Weights of a small transformer language model.
Training: 132M tokens, 8678 steps.
MLP neurons of a small language model. Each row is named by its layer, matrix (up: input weights) and neuron, and shows model dimensions 0-191. Each number is 500 + 25 x the weight over its row's rms, rounded and kept within 0 to 999. Numbers have three digits each.
After each neuron's rows, "fires on" lists the tokens most often at its 100 highest values on Wikipedia text that the model never trained on; "fires in" lists the words (lower case) most often at its 100 highest values on Wikipedia text that the model never trained on. A number after a token or word is its count.

L2.up429:533517492509499506471499531480467496507519512512513496520464463532519502473510483466505456540508511471480499538476496521507495481491447497484505552506504510483532498479504480455473489484511545469501517545465526496481567501495480503407541494510507477525469485467509491474473526530510463517496498501473453524499497513494472516521465474516498515496493503519503460484502475494531516501473456534536569486467533486463499532518479521487475508447498508513532509497460504512529500502502505502502498556510477461514518465506510504514489506481492451490510485575513533540481519522513514481
fires on: " and" 97
fires in: "and" 97

L3.up531:493504526536508481476489509472467504503526557482461463482486491496499511527478507477533516492497469534493491478496516466501445537499492454504475513484484536495478523493553446506539467470529484495495478479462553475434559536494497504463481515497499521549457534501527501494523532501493483510487528509453538492484500517508465502465483468516498524524503508489465495501530474550465494494487522490538509505486500488561475486514539489489495511503490480473479518483479515503512516515532511504515542456493483482484474474520487482517496505523459469532483561547496497557528506499510512510
fires on: " and" 63, "pe" 9, "out" 5, " name" 4, "ition" 4
fires in: "and" 62, "turnout" 4, "name" 4

L3.up22:497495468504467519524486525497490460527493471568513489517545547486489511508453513515496514486475478517510508470507491530543478524481514482524485535482462522463485474504497514544450498486550464449491508525542498474505542492481498537488499481521543489528460481482505461485516487523456514551469509472476471522472488484546471488486499467477482486499527494510493499520492528531501544494545457491507502475524502491537469503515470473492485568490468498504532517501478499498486517535479545525541487513516475521506538534471506528504500500480512459506466482483505519452524476475504473498
fires on: "age" 74, " career" 25
fires in: "career" 25, "image" 14, "package" 6, "age" 4, "stage" 4, "page" 4

L2.up564:513518493499521516506502469496514545478487540476490506521504521497544484500509472450499526482513504521508529505498518473514457502494509537481445508485450526481479466517487491527493554470509512533502469503522491496506462472545467488486563505491487470532492498490502527504491461507477504466457490486495540544507523474543501500475485506485516537532524518536485529461481497439496481492470496531489511476524549509467524504533517500509564519442520507450529512487496516493488483501485499481504519538520464468508526483462509548496507550507486488474478510485489497474507438483528553499
fires on: " to" 66, " would" 23, " may" 6, " will" 5
fires in: "to" 63, "would" 23, "may" 6, "will" 5

L2.up413:505447509539503513511486464488472515507497414484513529527546513457528486461555466530506534533514516527535494494487467492460496530519513512503497508484503471504502466494531491488508517507497511498430466495499504454483500487473476477526486497512535501473490504519500494507479487536525507495477479496529536506504507510544532470490495524500478522483524461459548497482504479475531478495465480483526521524511497562485502484461500486493484509477495471504509526486500499495535543538494503479537545531527478478550457537492498476490505513499435509506469452516468526540486500512495465488
fires on: " time" 44, " years" 43, " days" 8, " month" 5
fires in: "time" 44, "years" 43, "days" 8

L5.up508:520496518506485522522493502515498481519526455495481469489504505493518521491521498507500455462528479496491475496493500518499516516510500461489433518489494510524544515486501503459478516481495528479535470482481502504470519479501491488464574547489493545575477535483510485515435504485493506522467517458465513495509470513504501504518489505554470527483493503500535510477476521514531477451506500481518536504481516469513502500518498507534531479495470504487473458498515478495547530512464530466555548492470479488496498457508497536452477469455518493536565548506493499498482507535492525491
fires on: " and" 52, "ography" 9
fires in: "and" 52, "geography" 4

L3.up280:486519496500439485508502480496571503477527505525481464515485487509519482543504498515500468495496498525524499471525523541474475518494489490519513560489506529480550513507480469507428489524513488510500522526469545503450510475483458487490511491474523486531482477460468519516523501566474461487510468498503471460507503504491456530471505472483492522563527477453509491506535519486516533501492452497496450517500499483521532570503489523510483496478480512534489473505488484516505509524505490501523454484524521484490522494518483549498511503536509457521505457494501495466500491540516540490
fires on: " also" 19, " known" 13, " current" 13, " is" 11, " and" 8, " best" 6
fires in: "also" 19, "known" 13, "is" 11, "current" 8, "and" 8, "best" 6

L2.up521:495494507486497534497487528499477528560487492480498509554525484479503509516508436540494520521496494511486483474466541523525512499498499456483506479485512485519521485489490549534480477483467475410448502492505484547525473491467476498499507467502490498497512523459525495502510485503484510475516506523510500506526472486495520531517505535479459494528475585545487493499523473470542502512479512514510486529477524489504506525486513525536470515510515486497542527502514431495493470527519493498465479473520508516526460466508521438520490524526453498498472490495474490535469507485479552501
fires on: "ile" 43, " them" 29, " him" 16, " law" 11
fires in: "them" 23, "him" 10, "while" 6, "law" 6, "himself" 6, "galileo" 5

L9.up570:503470477571473537488467523456506479491453490521479520477502470479538478482503469508488487518493487520489497468474501545488537477463526514539503517496520509512504474473522515527502495511489553465493490568471501525443483491539498479532512502484504522472466456512498485516556511467475532521499515528488497522474508554508525482548499512510511478448506496486520534479508459477478470498514470505525495479532510444515534497513529518508538477504529507487493539492499505501488489545473518489533476540508499510504537543494473471528475490521442476492517500502453494516529474504475494515
fires on: " for" 48, "re" 12, " between" 11, " Gre" 4
fires in: "for" 43, "between" 11

L3.up328:551511504497490511493522543488486473517518499532512482539470516539522486487493474484428507553507510480488540470504520537517497500513483515490452489490512493513506522487491492530481479527518470531548475510475511481499484526510483532499528509469490515524474525498479534547520510526482507500471529450495504468518481500505448517449496501532501523498483501512535467511533477498409510483556492501522511502557503485447466514486511522522474519491477487505477489475529475490476522511486494512526503446533533466504474561543507492498499471491542492476509473463485490526524487520477490485
fires on: " July" 21, " June" 15, " Ar" 9, " Australia" 7, " May" 6, " Team" 6
fires in: "july" 21, "june" 15, "australia" 7, "team" 7, "may" 4

L2.up80:518537508544477520555522532465518548520515469480522528519513497470516498421492490560474507509492553525524512475484455468473480532488493525527477487466512511534503492484495500510522502504503488497514531510500524446463492470482504474480492544473510514472470534502518473528497463518545514498468522492470503499442547529476485481516509542465467517530503469556510522527498491485528472477464482489474523501513469508506490512484497495511472484505508487511525500498487489465491519494481489512509515559489503515500475534488480536488484464499462475531499499522502506479497524520416495484
fires on: " four" 27, " two" 24, " five" 13, " six" 12, " award" 7, " three" 5
fires in: "two" 24, "four" 22, "five" 13, "six" 10, "three" 5, "awarded" 4

L2.up134:475519439477515462527517537507491542520513483533489509528524487501486489463508481553493515472524497439492455502497558490491502556465490481489475577497487473503527502500541506478505527502510526495503526498526509494493520465493517468502486495507502487509491489479508547470505467503502501485511492496488522489528518520482525504477557491471460489479515519508439464493464529514484511535458528503466484519549517498536491539491514509481454494473484478451509549483541479493508471475520481542487504491476468515459468515504481533498474527542515498524493546511468522499534522489507477495
fires on: " at" 36, "ached" 15, "ended" 13, " released" 8, " won" 6, " joined" 6
fires in: "at" 36, "reached" 12, "released" 8, "won" 6, "joined" 6, "attended" 5

L2.up170:534513498545475547519508497513499512513445508512512539487452532534503556555466551484457493492554495502502536512465496489440489495497504497488490525502526471486505480456528480521491508551469503529536481515478475499506473500515497514526465528509492481469491484503508511504480469487490449510473536544458488537491508479484514526519463485486472504496518469489527540538532486478547492466494495462515520509505492559493507488447528474543487506494528515506484495506493538489470482491511499542472492504501466539502470486505458521521499475467490522518503456467464486495503499518461502488
fires on: " most" 23, " some" 22, " very" 11, " many" 11, " several" 8, " r" 5
fires in: "most" 21, "some" 20, "very" 11, "many" 11, "several" 8, "s" 4

L6.up255:499530494511499495492519526496519504517564494494469472517463538472518492466494504533497532497526471472517479546500533521492449512493489510485494536482515520460532484474559504499522497493459487435455528508442514487459512466505514487526491504499521487488479476526530496491509514488490469488493493498488478479497523478499475519488559503506506491500502508571469527484489493505493472522506504519515442541500555473487466505450515528492503507542485506467535492485496533476463502532478528537480467537463518487484525478495472519485498500498552493513467484505474527477509557542533513520
fires on: " in" 98
fires in: "in" 94

L5.up383:520467490484501511522544497484475480519503476482492476515500516480508459524518468523522533478510469526478500501473521501495514498502525453480485513523493541508501533509558580505424538504438524466520488540480482522455477482496498495509505516525501510529500463499513543506466519457484483545502489521483522472527510494506478496480540493553476516488511515485527481490492527507487443485473529506445486515501546470508495531523484465506538539454501508447487501498525472471472504514529482507521494457490509480515479477494473528499485542498494453495511493512490545529494510498487521467
fires on: " of" 29, " for" 12, "iginal" 8, "ased" 8, "uring" 6, "por" 5
fires in: "of" 29, "for" 11, "released" 8, "original" 7, "during" 6, "corporation" 5

L3.up559:543516501465495468450499463478490472529473499500497491496495439553477513492517477533472540502471497504470511468483511506515480507519490482523543521457503508502446546524518479490486523500459507502476508470482520516520550480490439505532502521499543493497499478528464529488475520547468522508554523489486498513510512499507544492441506484474503515487504528532515473504528506532437451538496499502517514504492502479548466505534478513533476560476525465547506540510508482519494467506465537494475506464483494518537498471493509500457477502532491508511488490484493490517494528514525501484
fires on: " song" 32, "erm" 25, " term" 14, " politician" 11, "ointed" 10, "dom" 5
fires in: "songs" 13, "politician" 11, "song" 11, "appointed" 10, "vermont" 7

L2.up171:480515509502495519535475487495499473517536417522527527479523544481460495484491470566483490498487438524549509519508498529509486497515518510454488496453499524470520505548503470508519509500496470437463514513469488516500490533466489489484485518480532494489529492499526514467527531509501518526506500491495520516492470473535485517485471544463468518526522484513509510490499502490506505475541480521508476502502448472480460533451500529502506523464508471532518531498523507551490522523485522536512503482521486490551459534496533494469484514530501463503515474505476507535483481480554471472
fires on: " career" 24, " time" 20, " century" 18, " years" 18, " late" 13, " period" 7
fires in: "career" 24, "time" 20, "century" 18, "years" 18, "late" 13, "period" 4

L10.up286:534526497458497511496571498512471464458509478446522480500494483507537490517518550495425503474506491549506487517479494509522517499517514500493470499517495509478513442484535508516495521515502521473497502518522489502484496518540481522521462538469510523477512509459508476502497482470507496487469553489516467525484504473479548514511501471555513474490512483491522444529497491458533506487501506492514515550478457496471514429474499522544502484510537518508479491515497513499529491525517456515489518550545462521491492497528475527480505483519452498488478467513514476456506465527505518520
fires on: " more" 44, " most" 13, " m" 7, "cc" 7, " very" 5
fires in: "more" 44, "most" 12, "very" 5

L2.up463:496529531475493486526506504520519522484498485577515457480480520549538473542548478485497528498508479507522500521510457474502527489498535478521531519483472495515528499473502505514443515493539497493505531484473540517458510512522474496493523498491476486488507498498520538500525509540498511463499448473493469475505489543521501533469461474492494503551530455484531489480546502482509519485510512490538455507529477517473531566502522531472473495493481514503505456541496465541497521512486472472499512511460513500498465486508494495471457475528515462533487493459503457466468498485467505524
fires on: " contin" 22, " served" 20, " serv" 19, " also" 14, " worked" 11, " main" 5
fires in: "served" 20, "also" 14, "worked" 11, "continued" 10, "services" 6, "serving" 6

L6.up248:547484508485518507482515454510482496460525456496491529510524502501499525489471505540460459505476535437469509502496530509453507518483487488470493487498510477481531460505502502520491513473573501456455525532516446544511471525476485484506515516512498527542468469460490510467524487512514453494475484552550529448477545501505508514528502505494535519510489509494524460518496516517525508508521471480523498505516497518480517458467513487516543510500440501520484522506470468501512507487480464512527497499517518485496476536531479498553522525481536528499523512478456488505523487482483523470
fires on: " on" 72, " out" 8, " than" 7, " off" 4
fires in: "on" 68, "than" 7

L5.up119:501516502505495495498515488504507510489471506489511507511483425511510498513524477516568521493501505510504557502518523492507479491544483472485488479473503523497494469475563489454455489508495550439473455502522490497492517518555537521499508485492467510517532508527478466544559455488493486473489525461524507495462527463503523551510487525503485486486509488492455500520502489517524505470499488502479529486471543511503540514485441488458525519499521525449500484534469503506476515534493520493456484481546513493503454492510468525493507485532482467532476477526459509498500536492534486493
fires on: " not" 44, " more" 22, "ess" 10, " pass" 8, " Jos" 6
fires in: "not" 32, "more" 22, "joseph" 6, "notable" 4

L3.up277:477508509464480499466508472530551476512519516504500492477476580541517501514523493495480484487503486502497530462506471523524484462466492468489473505468482500521524491487491506501468510479528493486514570478491529454497498478476503478474505490485495553534497540490509542461506521514515488485472486491521446502545486512491476548489454465475533530515504465534508497506542488495512506497478487508501488499485483511486512537482482524483499496509535485551495505492494474526492517515486503507514541534488500464469494498521476522493475539497533452479491556598500467466496522450492503497
fires on: " is" 75, " are" 9, " may" 8
fires in: "is" 74, "are" 9, "may" 7

L8.up546:467491499486498474515484452535529519500491491532480492530494467488485485493501525483476443442506501466489552505499501514483486538523534520503527477468518470469465535507512502502506505532509501451495490502517527511488493472532499473522508532461522503477461553500465540517510500460512510551519471520503529489490535528487529507529465450508498502496526491502496518480468455540497473490517443504501499477512468521533461532461451517497470495476555509504509454488450518510520518523506522520506465555542488500486514542504508489560516481497505485503523505488514518516466476462523514514
fires on: " of" 35, " from" 23, " into" 11, " under" 6, " to" 4
fires in: "of" 35, "from" 23, "into" 11, "to" 4

L9.up21:456516513487511543479522485503489518488532525489514481513511513491486494484482512513496514530503493460467478501475466512537477516488528527503517529455500494484561469498507530538505483516483497509505546459545484489523520510517491474498516493480498475441492482518510508484523431473500534503519544542494514483513521503512517498526481464503507467548474447490496558490498480484469493534492556453509518460525439527468497523506492496454485496471534494542513523477490492517520507462497491506519485544545479521500527492518517479446544485489485484519456536485485478532531474471512500512
fires on: " the" 32, " an" 21, "ent" 8, "0" 7, "b" 5
fires in: "the" 32, "an" 20, "doubled" 4

L3.up216:497533549522494506503506509512484517528516489526534535504481465496515539463462522526515456503483556485511487475474534481494510468524450509467489480490474539508508434503494487537485476475482473497567482481505479486506499451478485544523459514516507499484499529495479538518518496506504504508460501527532501553535513487502451488500504454527502504483534485515545498558492448492448512487520485515506505520490493468524500504477523509467513419472443446518516502512508514495484487485502502509512514522480473508524508528475489493537514443506498464525506519509492541497515501511501496487
fires on: "ese" 26, " co" 21, " two" 15, " four" 11, "wo" 9, " r" 6
fires in: "two" 24, "japanese" 14, "co" 12, "four" 10, "three" 5, "portuguese" 4

L3.up104:472495486507492527481522502505509515517478501528491512480514507512496489555480512470503453506468529502512529472470489519551481536506456505497466529538497521449486506517485547556474499467518513496466528508462476530481464449497494475470510546495541573506510534471518482506526499519522490482482477509517525474505460474490487496464497485524478467543510506469541534515501498454495499522466559487482505493494458464489534477493491542479495490464517493499512513509479490518425507504492503499519546501501508503506502513538521475538488498501477514481501513534444511552494470485483530508
fires on: " are" 51, " Jack" 17, " Gre" 13, " Don" 12, "tern" 4
fires in: "are" 47, "jack" 12, "donne" 7, "areas" 4

L11.up338:527485483516467535499530506521445462505478483479473482534491521478526533497491549528474424483539507500552497556506527503526468505466505483480494512524496492510506525550489478508482539505481508456492521514501496533529457500519483517529474496504452481463514473507512473526511497514517495514525509477475541525492525518493485494492486484474490488490525459511504488452483515514526549540557488490531483424506515471480515487480510518481492503471482474487484447466545495457517502518510499479519497519521533470482539514457484546510498517512529491475476502487490474506474512526497540478
fires on: " In" 39, " in" 36, "er" 8, "In" 4, "ro" 4
fires in: "in" 58

L3.up547:483500489475466517479538496479522481553508545529504495485523524500476485461495448471484515500481491506477518509546504477494479463487541491517505513490469526520459477448509509534527528484503506509523525462501494474484503486453461543501546501461513467528508543526474508556478496555471480471536545468500475506525479521529492481466472522530539526514521511552489479527509455493490508508499479506515509486520538475485534497503460474489462472495515505553486516460514471530493486523478531489525506487512519477525499493462488512471479498506506484561506484502489472471536522519536483474
fires on: " may" 20, " ele" 19, " first" 13, " ch" 12, " election" 10, " can" 7
fires in: "may" 19, "first" 13, "elected" 12, "election" 10, "can" 4

L5.up371:483476488528518495510527500497506474505513484473470477553480486528501543504522484462543467493485531426521494543535523555506502496533463496463495512480493523513517500530522453478511461473507476472508528533507487469474541500524501530450538496568497505501456525493501489509501506523450498492464472459559471510489482521526473516497468496513481525484514475552456495530490492453489530495513501531513522498503503490481483476504506499494507531459546515473463503531487470462513532527496504474519513453490504476511502501470470492527526493520502490472500496520505545550479513485507496488
fires on: " and" 91, "ating" 4
fires in: "and" 91

L8.up244:525515501488520517509513486454497505476544549485491474472486527471504503480547505490498476478474509572487482529499472513518499478447497488525451511523487503510470494517501519503492554537498493485480506545506464558461519465506508501532456461518484519486504512514497519510549499478487484482495506467479435489493536530494510477503497478468488506513513515495521481526488488453518502467499467487516536503512524494499465531496514490512483508456463485528506473510512419523479488507516470505495505484493499470485505547485562568502506519481507517506489552478499542504486488509536554496
fires on: " world" 17, " international" 13, " World" 9, "ividual" 7, " national" 6
fires in: "world" 24, "international" 14, "national" 7, "company" 6, "individuals" 6

L5.up112:506500466483480515481527489473517495519485553468473486526547545529482504477528457496562503489504541500530487506503495488519481505531525487495515517473480490513539523537547533498489531455483475459495522506482504486510492467471477477513498513463532523519521506449481519503537500505530512508533488506486545446483511481488441517483487439518504503481484490456513500507476514508476498486446484474475500470508542445504510543530548500524497486506481474501439495517521505475540522519530493525475513463532518521510536501495466511498508510504469488480487490465497495534533549465478486497
fires on: " of" 33, " at" 15, " Gold" 13, " for" 7, "ended" 4
fires in: "of" 33, "at" 15, "gold" 12, "for" 7, "attended" 4

L6.up207:491518508478491482527470503463509499521520534517517512450499483485531488496504499499491500487509492448505529507475496470493475519498488489502494543516471488469491501519471477503497499515538481505501502466441527490455559529533449518501500530517480513556506471485531498522521538473517503511512472473468499518496478521522509504492488481529513565497468478486497478496489500529485489491510523532535487525453522502534495510553475491512452510446546454480491569478512483510538500512435479471520487492485481527478533495514512521516490515521548459465494476489462479497452513492551537509
fires on: " before" 23, "ec" 14, " after" 14, "fter" 9, " until" 7, "aw" 6
fires in: "after" 24, "before" 23, "until" 7, "decision" 4, "since" 4

L5.up150:442525504448494505512480472487486504484535538497499497535513521475516476480502480492539417460501544496520521523508503482563509516488507504528452492518478508535501551523443548471530500500488495488484493542477505492546493468463539484518474463457517467469517499530526516518522501472531509469510496477473524502549470513510496464488500495518517490489504504516472481486477469493485498503460504506521493470525486500476481524508479498477485518485486506463517510472492480468518496508553532522510525486508490501496530527523515491505499540528466485507469534463442519461529554509539505506
fires on: " at" 32, " in" 18, " At" 16, " during" 12, "ing" 5
fires in: "at" 33, "in" 20, "during" 13, "atlas" 7

L6.up510:489564470516496497499464490508493509534493486523468461510471487504492488489511483514453509496491499483518514500509498505531451469488492520472507535470524510474488497515520535471493507480521515436528547521470508476507465508470493505485494496469510467509456482497576525458494483489502514582515497513457501512489563490501499560487517502495489494462500532513551529521540510483482498512450504488476479495473501524536448485487487481468538510484525490465521530541473515517497479499430509478472487470512488511566494519511477533511491495500512494505499491498493524492503530503541520498
fires on: " in" 39, " from" 27, "rom" 7, " num" 4
fires in: "in" 39, "from" 32

L8.up114:491456518480488477534489496448542518509494526503538515525518500504481498483433522493492440536475490474499515542483476481500506480481488448536470470501498512454490511532517468495508491516520486490525519490470468511503475508512529478513533493461506496530530493514534548490497551498507524541512460493502504522516487483514532530498458461441497522519470506526475508508545537509497475474529519503501481489467495486527487494510486518495463526465482471490524522498493528493497514457528529522460476454530498511509552524530485495506426497511507492469499475498523513503468486508573517526
fires on: " of" 96
fires in: "of" 96

L3.up387:496461494486509485516531495466488503479521506504481522501470518507463523486479494467515490479521510475479484524499546532489475516517531489507446507472509530485454474532543524472514515478498494517504524495512525494456515502504485461471468514523491458564496520499509540503535484478504471528472532486476526478523480442496470501498448487544531502536501499496532480547505504489508438499494492490489491477548509489535506533516510537493492501510456505482511518530478529477477522529564461485488478478547521473482493500513487531501468518512464436521527462506524475510556542496525513492
fires on: " of" 73, " z" 8
fires in: "of" 73, "zone" 5

L5.up541:489477501495549484470450469499493530501467486525478473519512471528532457476500542495498523512510521492531486481503513471481477497455535506497500511449467487499520504500469497484516492547478472475451487562493533468522495499530505486478524524486552503477535493449520486528509509513503457509507501528523518526471540481543518502508530513523541495474530502498457486521494453511503484485522518456491472509511502513468489468531501519487497473460530500489469527511492509518482513522435479535478476503478511467499543526516483513503547513517471495487523476539494493466464569508489548499
fires on: "om" 58, " that" 42
fires in: "that" 42, "nominal" 5, "decommissioned" 4, "whom" 4

L6.up425:486497496518512484484518487469486510516483496479479461487473496502489480462465525493501512501528508476494493561462491500564489530518481451489522521488483513485502487544493507446509479538474504488500506503494479511474501445479564464497496543476538536545461484546543498499519504456518473522477523497488539461540529506454528568480528535535435470504501455518502520508471499516516436476496481537500493487501488505526494558515507483481493515469495508495499534528489484470523476523512513509504522498483484525500533477487515511511515513466492475507489531514467534521494481510487478482
fires on: " of" 75, " and" 23
fires in: "of" 75, "and" 23

L5.up309:465500493497501518496492421521468516486522474473484540500472531488483521494462536537553483530488509477505554501503519488537462503525522533525511503473523504496440520497506486487519529481507495514447491533468462433504510474502500495476525512475501489527522528530504475489494460470511483557524498500521482503502494488503481535501486474495475443552505533530458476499477495463506449489472495518487483503496528509539501469528454515453519499492521495492541482512484534488503430528523548520505502517512479524496528504509500509486463484499539489526522534503492503481475533514504522497
fires on: " of" 40, " de" 39, " De" 20
fires in: "of" 40, "de" 34

L2.up569:492507494558474448504529505526514523445500456488510502557495486506521493527478531445507500521498525466465522526476466530513465541499489505527521527463480505564515523518505483509483534471487468512454499455487510494494476488500513498499558554497510490494480498488512453523465484527516544537494496500488473507483553511471492500498520531514505519492541466495521503523479538494486477485504508520537495518507529528482511455488531478508507476472499495485492507501488477520458500505532474526543485517497473464546509473493537453496535506509510495490471488527433517491466455518487509516
fires on: " and" 98
fires in: "and" 98

L9.up214:529479504503535506494459471522495513534508489491449472525470498470472561507511488490502521529489519483510509532461516524530518525451489488522478507476504526522522501515471492509452491507489520484472513502487540507508490519545509529512498549492479501537486484477492464515491482474536498474495498559456494531505458474494487494489529504491500468479541466536546533504489489503555482468480499503492514499472547503484486481478497534452542470460465507501481495445483498499560507527499463508520498516496481509500514500577531493528523493480476512467500462542478465511524500479456524519
fires on: " for" 63, " his" 7, "t" 5
fires in: "for" 56, "his" 7

L5.up91:459485540520517487539460513521480490516537483488515510484512521483525503487524468505480495503473497515462540468523491478497477550491539505517497521514522449495501484506553535527498503498537498457535503516559550489465491460527497487508477473486450482540520447510517505512476502553510491481443471452530461489489492491499530534509514496511493487484505464520495468477468506487483522495529469497504485500527563490528502519547490466476494459494495492499520455518513451497510505523502493506547506494480509480460461458494501519524497497482507504540539512487476452501491495537501538472
fires on: " also" 34, " later" 15, "ly" 12, " often" 10, "ently" 8, "ier" 6
fires in: "also" 34, "later" 15, "often" 10

L11.up185:528522490478488522498509488512495504521475493471545509502445506488466518527492572527517509468515475481461542526499503533479485530496479498449523503487504452463565495530492511521487512498543492473525468469511527531504530528503552504512495467508564500472458511491522497494524502484519532486506492505479481509460485499476532478499491509592470476446514482514490531492507523479495505484498489505492450536497525493488469455526532485482439508499511516516520507499461447492509519470499525497518531517494499494498538514525507490506474492480494499486521462538473516486499511536490495449
fires on: " and" 54, "un" 7, " in" 6, " ent" 4, "1" 4
fires in: "and" 54

L3.up398:502475475475483519508487487505459487501500459520481490510505473482493484506458519497479534474482524498475547486480509487513498466503503474496492522482507536507470528514568491484448476503500503450424474545539465467474520466544518500505501491557549497495492499525535498516498475540547486503457516493558490513488509496526473492483496495523504489504495485529466539442495471504527507496493470502484514498488491461472520532509478486489469491502551521481530489530510517557523485459487524513527499482499468492527506497471485513536498544551510482493485501497531521511470501545554516477
fires on: " not" 54, " st" 29, " disc" 17
fires in: "not" 40, "discovered" 7, "notable" 4

L2.up131:509464579499489469511531490494501486476500486514505494520498551546531484492512490480496489489468498521488507461515479508491509531567495452505509502496519482499491510448533474469471480510511529483507490492525522494440523487524455513489491487512527477559484502490478503518506507560524534486473495464504477486523497509480475535507479504544503464505505497497523484460518518492464502510479512494543473480560473502472486470538488514472486508501505514552512476522494473509482450488512506487497502551460545477542492472474498508485547540516476466498458471531483504459516532526506520532
fires on: " also" 79, " often" 17
fires in: "also" 79, "often" 17

L9.up489:482504495535471484559547501528485499506455492510518505495515541491515473507480520506477481468490518468448526535511502496482484465499478478488516500501531514471540509526523494489499475485506513511523466525503525522487556541513523475498465458504485505470495512533541510536464505488479558484490502486464495514526453510487567535496472444543458529473513500461487484514512438480528503506522474495477502490479543453508497536506494493493537478482500506537546454516522502471512481446498529476524514461515493492478504545484506507497516531509494505464484519516503475483511486533485462476
fires on: " not" 47, " just" 9, "s" 7, "ed" 6, "(s" 6
fires in: "not" 43, "just" 8, "s" 6, "remained" 5

L8.up568:479463517541490527537490533540500485484481425493477486481487479510526488506519537487499497534510521496511530505497478483488457504505490530526520482522533504496488474516550466503506522529528493486526508490480537498546459510525517520505495507478502447488496523545529503463481520481487506494485474503514502497467510517517496498482512461469496456523492567551482482488484484498529485511495451502469487469505496481539515482522464538502508512517472501476498452426431500468511498537492506498526481477504504510479493476491516576514508484466513471527489506479458506531492531528537543489
fires on: " in" 56, "in" 16, " of" 10, " ex" 5, " In" 4
fires in: "in" 59, "of" 10

L5.up425:504484496502494495494486518460510487489509495525473489554517534492446539532534504511573492482536511490481537557487490469474476518531517490486492497510530507519487484473468455491516528487509506465564455505508503520545499522519521508503484490533505530496488492491488468470516453467483460492529495503516535516507489492487513486499490494484507475488494479515482501490476502530537522539504561496485474526498494492441506442507510474488503514470435504494506539522501448518548469525501446487522531486454504531517472513498450516490496477500484501441500517516483496501541491527508462502
fires on: " at" 63, " than" 14, "or" 6, " ra" 5
fires in: "at" 56, "than" 14, "minor" 5

L9.up346:500480495500497514477496537489509506529501493483519509475513481498552517482493509552441499507499520423484485495515518509509525497498489547512482510454489500483524467500499519484453430513476485455483522435465490495467554497443468536504506505502520482495474520507505550489525497477545436489523498532518507489503483499483492493519492494470447531519501506490538508529545499501509508539537469514480514524473514486528517493503494539505498558515453488518515516507468494457520544520484537511547501490500514484482505462518470482505487485516500476528500522466461483500543521486508513477
fires on: " an" 31, " a" 23, " of" 9, " on" 6, "ed" 4
fires in: "an" 22, "a" 18, "of" 9, "on" 6

L3.up65:578506469509490516523530481541502521515526516517478483558480519525502506510510440461497458501516547537514480527548545508501479525503501446463487515473491480473448509510504508508516497472505503515465479515483461488529448513502486531518505499505505497507513512466452478544473489504484493541527468489567504485488526517499495525489505462446487494491479452467498554492527523506510464485532511457522521484485483506508462514493487479445485508491521501495522482460517513503525496464490454481495530490535513511462539482484486515482499495508495528487485477540493488491543498486505519472
fires on: " World" 23, "oad" 17, "ivil" 14, "ilitary" 12, "ban" 10, "AT" 5
fires in: "world" 23, "military" 12, "civil" 10, "upload" 7, "download" 5